config.toml
num_hidden_layers = 12
norm_place = "pre"
optimizer = "adam_variant"
learning_rate = 0.00142
beta2 = 0.99
lr_head = 0.00578
decay_shape = "linear"
max_steps = 7679
MLP neurons of a small language model. Each row is named by its layer, matrix (gate and up: input weights) and neuron, and shows model dimensions 0-223. Each number is 128 + 24 x the weight over its row's rms, rounded and kept within 0 to 255. Numbers have three digits each. A neuron's up and down rows have the sign that makes its largest values positive.
After each neuron's rows, "fires after" lists the tokens most often just before its 100 highest values on Wikipedia text that the model never trained on. A number after a token or word is its count.

L5.gate304:142165161127119109157119147144157158128121169165128111154111161117153157087144180130140095087134152121167133125164121111107137109157123139157114126135122123154089099101121117105154115149143123156114112158118127131149142146164141129121131101102146149132126081101128124087081121138094116164113096098153069123148125148170119084152115088116123125132126140141161141132123108121114151120102110154112096181112101110161097148193181118106127140146112121068085093123146095139143147150138161164150115112152083142126152147159155109140165157145121138146128126109171094087125160113125150096134122112112160115135130156116101090088152124162142107118133148118083117150137138151083119139129
L5.up304:149156160122103085141112166147162140120111176169114097140114153109136161108128175142122078077127145140177111113164114131130122098143132125178119140131112091147079096117109146123137126154150122150123123143103120112144139165175163139115121098113141157148089116110145119093112172105093124166120096113183094125166099159155116063150132116106137129143114139136155129127147109133107134128098125140113118172104100099146096150175163105121136137144113111080107097121138136160122131161108166166156133097152077149106122136160141110132146154140121136153122134104175117070136143093108139117154123112122137141127140148127090088108138152144130113120124160127098129163128137146081121124148
fires after: "." 39, "," 17, " that" 4, "S" 4

L8.gate363:124139114138140161109121125102152127137119154130109119141117138124101147132123119142133124178105143109141152124112113091100149146105128123092116149109112144131075117143155136123083131136092091140153120133129199131139059147121105165131146143093193087109092116103095105089136116134118116174106103098130131158135131119122124135092065133086100121105086109096140104109115119151117133102121139099143137130147123105075100121085127084125153092134160122132122106141144173111099163114115143163119099152129111137120124121110123127159090180103160167163119119153148152117124091142124173139110112128170098158153109127098148104161128162126149123175142108093120120128167082113143155122127
L8.up363:150122095115129113138128149112116145164146129118120132129144126113106114157142161093146096154125098067097137109178150124126114142054139118157098176159110135129148119157128113137134153118072135124178117134128131111128112130146126131136143119168154177092140114119155120107133115109136108082138136119129112107140121125128126108123143132107099097152140124110148124109132140116119143137114094072152148115119133128081121129091130108080109101107164127125134154116120128089104181126116075111155152142102168174120125108118128145146116123158162120113139155147087089184080159087115116188150129081126119145108120158132137104167122125170108155202125117132106143137157128157107155163130
fires after: "s" 27, " " 23, " S" 16, "le" 13, "ra" 8, " pro" 4

L6.gate312:150138147094113150136104129140138121125173129142106154124133103135149108141071118152095122160096128107069117169088186115164100104138126113118096142093125103134135134129137122135091072152108115136147104117090127128128113102134140123149148116118135114107162118143158183117148072146110149100130121109155127152109102155131124129132112129080114149092154112111122067156136152101153149077138157115154100139130142151122118147086121097134126138129119130149099143154114140128156149097131120156068097154128117105151109113153127156122154173127109130133162085089119118096067144144074145125132134175131147157177125117132125163138140153171137135124103130180124124126156084120156147137146
L6.up312:112136110101097118079105194130130160135122129143092099129123156126135124142107134077117079134141108118139133149141145134109106115160161202142180110125088120095103130139114145141133158126160098136093105142111128128132089121154084123119100127160154140154138141153142100122143124093178156099099156108112121157089104142107124118144109128107126096130119093137146147130100176112143122141144191122123101166100060166152091112137165111103124102093150146164095103157140140087132142144128088101129119136106118083118111128112121160157082136134151134122124137122119145100108136118121158134163150121128105114114116143160124127132153076179125114152078122151107127130122145109135112119092
fires after: " T" 17, " S" 13, "t" 12, "n" 7, "fe" 7, "it" 6

L5.gate451:115091127129190108150110105093154101136119129130119108166114152125110134131134139138173106102096128140120152095143112139120101120098160127124087148144095143180157080096142124122111104108154139109118131101101159151116109137153111126129136120129135146106140094120168161102128141146150132134121157132139131089156150153118138135143133125100107108162100142109120159149066141133110155150159146145180132155189168150126104144130111071151132111147154100100163126162137122108062175104083135138159117124111116147127107112110143164103139128093094108127113119186103128137158163142161196079151129077136147130113130143108109101110132122116116109122114142119114127166141112135126139125180
L5.up451:124125105117127138145117146176154145166146152112097139138103142120143116092161106114129096143130126113123092108166105140101104127097143171090092135085131115146176107084101145108115133141139139088110110171103164137089173159182124130134138150146164105149135114141091087146092066147120154135154188083194142122130133155148165097104149140157098136129128103122130135120130124108113132088113108135167117124125144141138095132102086100159165119133140144136130107140122101095138146104117122122151130124149111110120136111122133144167172119134113132137101113124058152137126183137124165119130148102151168133114098147117093133119159119127151103126154159140135124130162183148128133139162
fires after: " F" 25, "la" 7, "F" 7, " S" 7, "ra" 6

L5.gate42:145129157116148128128134182140118097130117119128098123140083135132173146093089115135097099150104157097115110115132136128120126123106109135125107117129136102081114098118148148115117084170113100159147120119093137120128129139175130135143133157089164127132149132112151127130099130096110119153140141120110130099133133146173127066089133125072110173112091148136154150107140146096146164094132156119073138131137132124167114139125123123138123161113138125115128121101145084125135174145126129121106124105089138101141120177124135133135136155113130091075095110143185114083106075157184118111096133111126122121108118176168103146107084169151149122062145133154144148097110122117106135160164
L5.up42:170131150141110116081136117130106105138141152122119152144101133143119119100112141148102107120133167134121122140137169163151121140106091127125115114114131115088077134130150148100099151156145114146121136143147101108109146167165125094129152154088128126121129142146157125147114184082134152182103154126149103088150098107205111089110108134100117134116117122152145159136113145095127144118140112117096145124102111120129143150159123148145150123111130137117139122138140150125124141128127126086113126077094153124102096173135109149113137117099095083090060120165174122079126107145156139124106149104141150123127109134127079172132120152072140119072131100170124152107070103103129128165145
fires after: "\n" 40, "." 15, " of" 5, "," 4

L3.gate384:107153104129170150117102137132124138136145097141080169151141134152157140138097149086157147113125135152154143110105163117116107120116106133074128145111154099082111155102151135132175165135109114130133111134095137106095130154086115131126154127083153126150113116139140146134134086162138146139107102101123124151088124116125173113125094161137096128142095093159130155144120126115128126130067170127153166148124114151153151087118156105121085095145133148069143121113111151173106145114097122068115123131074099109133140132105143140128114128104135093137102162140097147127103107163154140091111108090169152125105109112073147130129129112154119067132120122119113096105106169130087138143114
L3.up384:095126109107103124097123131110165158139095144106088128100110168113133121143147148109105067121079161093188143079102116168099088109109136129109107147111083120122149114161146126141102142153147119164068131147127128108118100154149087172181173135104133137121106089137142157151131068144144143111129132102133175147089147131115116116080116126162140140144093089155143111143135139120146110094122121152145162095143105149141126114136115133168139164132143170133124132123117131162159126120097129124114149118180108096121166112115130156132140150080120113121139121146093137125105125153109125132130170112106112140118090142111136146150094110126128113074135091135128141105141111142122152102181
fires after: " F" 32, " f" 12, "F" 7, "la" 7, "ic" 6

L5.gate349:155153143125176122128137154096132133116123130166127103143139158142155128196131142124145098140158129163100136130128083149081135113097108128102102102125125114108128110130129111138126099147155124156099108109089118133118118131111120135122132158096106165160136120121137156143125148134158084084142120136120129131088115109121147118114157135082121171148103103113127121084097148111132104152122119124144107121149142092187117130103108100114106197100167121106126204105169096146200141138125118127099098146139133119113113132103127172109142147116182153126115120127102127110084121138163130183126116095154123160155107126097140145139160117111120086147121181105146172099101106136126144130103
L5.up349:128121129155112155106098149121105160124160100182120157120119135126165150124131143123108074169095141131130134101141087129149094117120182157109074129123095120062151071134150168100141082092132124154118182134092137132110149159127135133164137140101144134166140133176139104100154124130087155149132152103158152157113138138150116143111116122139145139151109123165167147134135132120131127098124163137159131089093130157136132123153138157125163157102142143159153138164135148126128157116115126130134133114138099149137133124142128132110122129087138091113130123120075138149126154124053124152143175135096181131097130137116140108137145128182117136119113146118148108110096112129168144170185
fires after: " F" 19, "it" 9, " S" 7, " L" 7, " Al" 7, " Con" 7

L6.gate66:083151114148133143082133097107121121133131150159138096120128152067164122154103138128133100120098140143132113143156136084147120135121131075129089118107116146143124119160142115121154171134156126134133116162119138128114094123089108141091119099135157143108102052122129164098121119134105090105129106134137119089081154125126148145088092158127140111104136158134130140106121096090098134097150129085117127119134140093118102118125120106164146118139125104108114099151114124150120162102152133150116126153138073170133117187121145121093117134132124121188167147168148077113183103067131141123131149144158113100129094130141162148140112162144107091134124141116114110136134075127137184110142
L6.up66:144142135109097136125114126111148127129175133147168134130110153096130124094137112107106113150121132125148101125105141125117131128100164113085094130108163110098154111183089120113158134104123146128119124124104119115099145142133107126106150069104088158129116120132128105132132101176159104126155129132150100068157115164118128163104157144111134136130138139082126116105127074126084119119130098144102121130112124122101131159098098149160205102175145146094128139082114086161107134091126100112183125132143158126137129160136153150111169143167133083129165132095162097171147167102145129084125147125113110068130140119132127166092123145118122141158113142167156107099105103135146133114125
fires after: "S" 15, "ra" 15, " S" 12, " V" 7, "par" 7

L8.gate84:087131129104147151110098095134128110160139151136115112114116130119108105124109138140104112140120131176108135141147118117131078114108126090172121141126090133155095097133111128124124074138138115136145106128152128124130103103150148135163140149169160159092141106126143168067102157113113153117094123154147101134145128160123140089128134169112110095171132114117087139128168141112129131117116127069171124174148119153127075130109152154100167136114138155129169151133146119126162136125140147113054112171118075132128159127078108136128111193076116116177162146122157167120091125111115168112146111127134139121144118142116144136099144144103105084125136128122096148100106108127109119116167
L8.up84:102119142148089118140099114121125140140136126074134121110124158128096114112113140151098093145139196122143114108146110129127135130120170099127136126102100144124156130121194140105125083180131165135182109135124111148169122120136137114128159156141175123094088110161117125142113131099124128122104129134129108180063150088115180118087114110140126151135149126100174138125140102116152137146094137124172150116100083136127123159052150115110099098096132111101147107128117101106168127099128157130133148129139120129110140160071104126139150133116125130125141121148070164181106140144153126174125091117128178090115144133132153134136143162108147155117112169135126112129129108148127146140146
fires after: " S" 19, "s" 10, "up" 10, "ran" 8, " Na" 7, "la" 6

L8.gate152:101156118116110160124105109115137120089094140116112085146149128130107147115118152130121125134113127139119141150108114120111111131123135166105094145137125102107145126105072124233064097150130078131115118108136097130090165129127110120110113142126142149138116140144089110094144114153141168118128125165142098104144137145116148113173081141131128120098115127127125118150082164101104118180139141123089125137156162128158106107142163102144127135141105131104119091141138090137119078122191134129149094091138107134153136091099145094090112147123135138142152146084173151123098101101137158163133122076146162114126111143105143104148169158135108124149090108090107122106134115110162109116136
L8.up152:130132155124127136121132108151103087142143154133164118125104144101120099143135119114118094118080071102129140110130131109094118129118095139184086125123131128102110106106127103115121113137138103146103126112112158126120155136153138122104144126137163174177138071134151109142121147105091121182150142129177105117131112148140147110152103162092153105111166137137123150122152142103158105121082126117120130173145122104153093122118124127088124169115116121060131115123166134070105113149147179165164118147140120110138137127148158128136126190181145117132105135143182114140154151154140131110114101113086160109121108117092078170105101114154128119130126161111117097112116113107134156187115
fires after: "," 48, "." 25, "I" 8

L5.gate163:134152183138133118104133075100126084098152130119116109147149109088136134144133122137116138109128114165136128112097099150121136130112087137110106102084108118136111115077153105148173142134117133126142146144109108140124106132135142099213146118095068114114134106155140068123108111117116095148114151135172101108127115136151140070114105165100159132112164122170162139157090132113138140129160194109136106105139132139126104118096146092100115116115150098131127143129128127116150153080118109101139125114119104137135086165152115113160143170134133118162141173121119125109151137098102130112143169102112126123199120151140138124144138121119151114121127135142102096152105160137162122101192
L5.up163:121150123149137135142151163079166139118141128101130104155134110142113133107130145160144138107164140122136102123171132195111141132092172155103161130123121107113119090096160142109130125108136110097124136110145169137115125135165144134126102086110127157160156126147075152144111127126093123122104126105105139144158129078112176113094161133122129087125157082147113108122123130098126121132120116146140117133109122130145098062151074065106122145138134128181105127154135133153144107088097156120139134192145139126123091100165144125178158126105120143134159163163120180163145114094107133080131120092154153153146143133133148125153086130146136093115121165132091106126146166134120138133147
fires after: " " 30, " O" 9, " S" 7, "l" 7, "y" 4, "ra" 4

L3.gate181:086114141115079141164139138132146123116134184157125124096090071121084117145042137128110181121119145084101128120121121088144119144133150153155150152109098151095157090105165132132148094144143132120140106133164129146140115117159118130092084128117127107174124107119142144131109135150153157146147129150148130135125126119122138130148126118161160099126099113100145138082120128109126147113106100136144100148067140138138156138103096150133166142101114147071142121160159180146115134094127141153137125115156160183113126113165142130090103133119092092170122124118127180136153110153147135096156113106097118142157137174123119148128172109087107106112112130114134131127145148121086147111133
L3.up181:092138138140113165150155108130139138128184142128130148114106127132119106100124082136089143185139156108185115136147106153120169112130182131100112158072144143140104111141097193138141143134141146166113107149123158123124084140127125105133138128101130154133150121175108142089117080115120138195173174131163163135188129150116122115065145112154135122090139128128109064104099132127125134122128154116130117125104155132097161138084126112123098101098140121141125137152132146126122136094102114139129133170150099137139155140141186107147120114113139146119157115142099125151162137110122145133151160105125124133107121178140116143115147147101136102111124119112113146096177150125117160156169
fires after: " p" 30, " f" 12, " F" 7, "hi" 5, "op" 5, " S" 4

L3.gate74:168078174111129169113069118142158124100125175156141118104156148117126122136129129125062149140111120139128086153118132142147104141146106152135168130102146136126134125125173112150107102126099117150128122163125077130124093110091095133196134086115113101103187120136124112120111153134110105125082153149146141152126097112112121090143149123131140148126132088098130121142140143096101149072125137134137130107072062140157138104111124112148124087126166126098110126119162140129127141099115113143137122132111090152113161147156129097138163113137117166145147150115153149117110171151101111148160126115114116123176111146101167158151142148124144109124099158127118063119107140120135128153170
L3.up74:149153121138129139096143140142139133119112130172193164137090163134154108113100128114148064132128162114116113133133147119158120109130167144141140132119115127127151161133165086153118148159131146122089133158101171141131137142109130108126166141179175129078110179118161133110153091135120169105122111088128133106116121130127156082111141148165071116146103136083121117158139143163119125128112140166182083129130120139137122144128147136141142107118165136094143107112120100127163146132115100120068106110117121140093107156116107121160108101081131106128128100125108144150176152119093144118187121093146135150129097102134128144181131161162156126136089138129124113137147079116139144135157
fires after: " S" 24, " T" 24, " " 13, "y" 7, "S" 5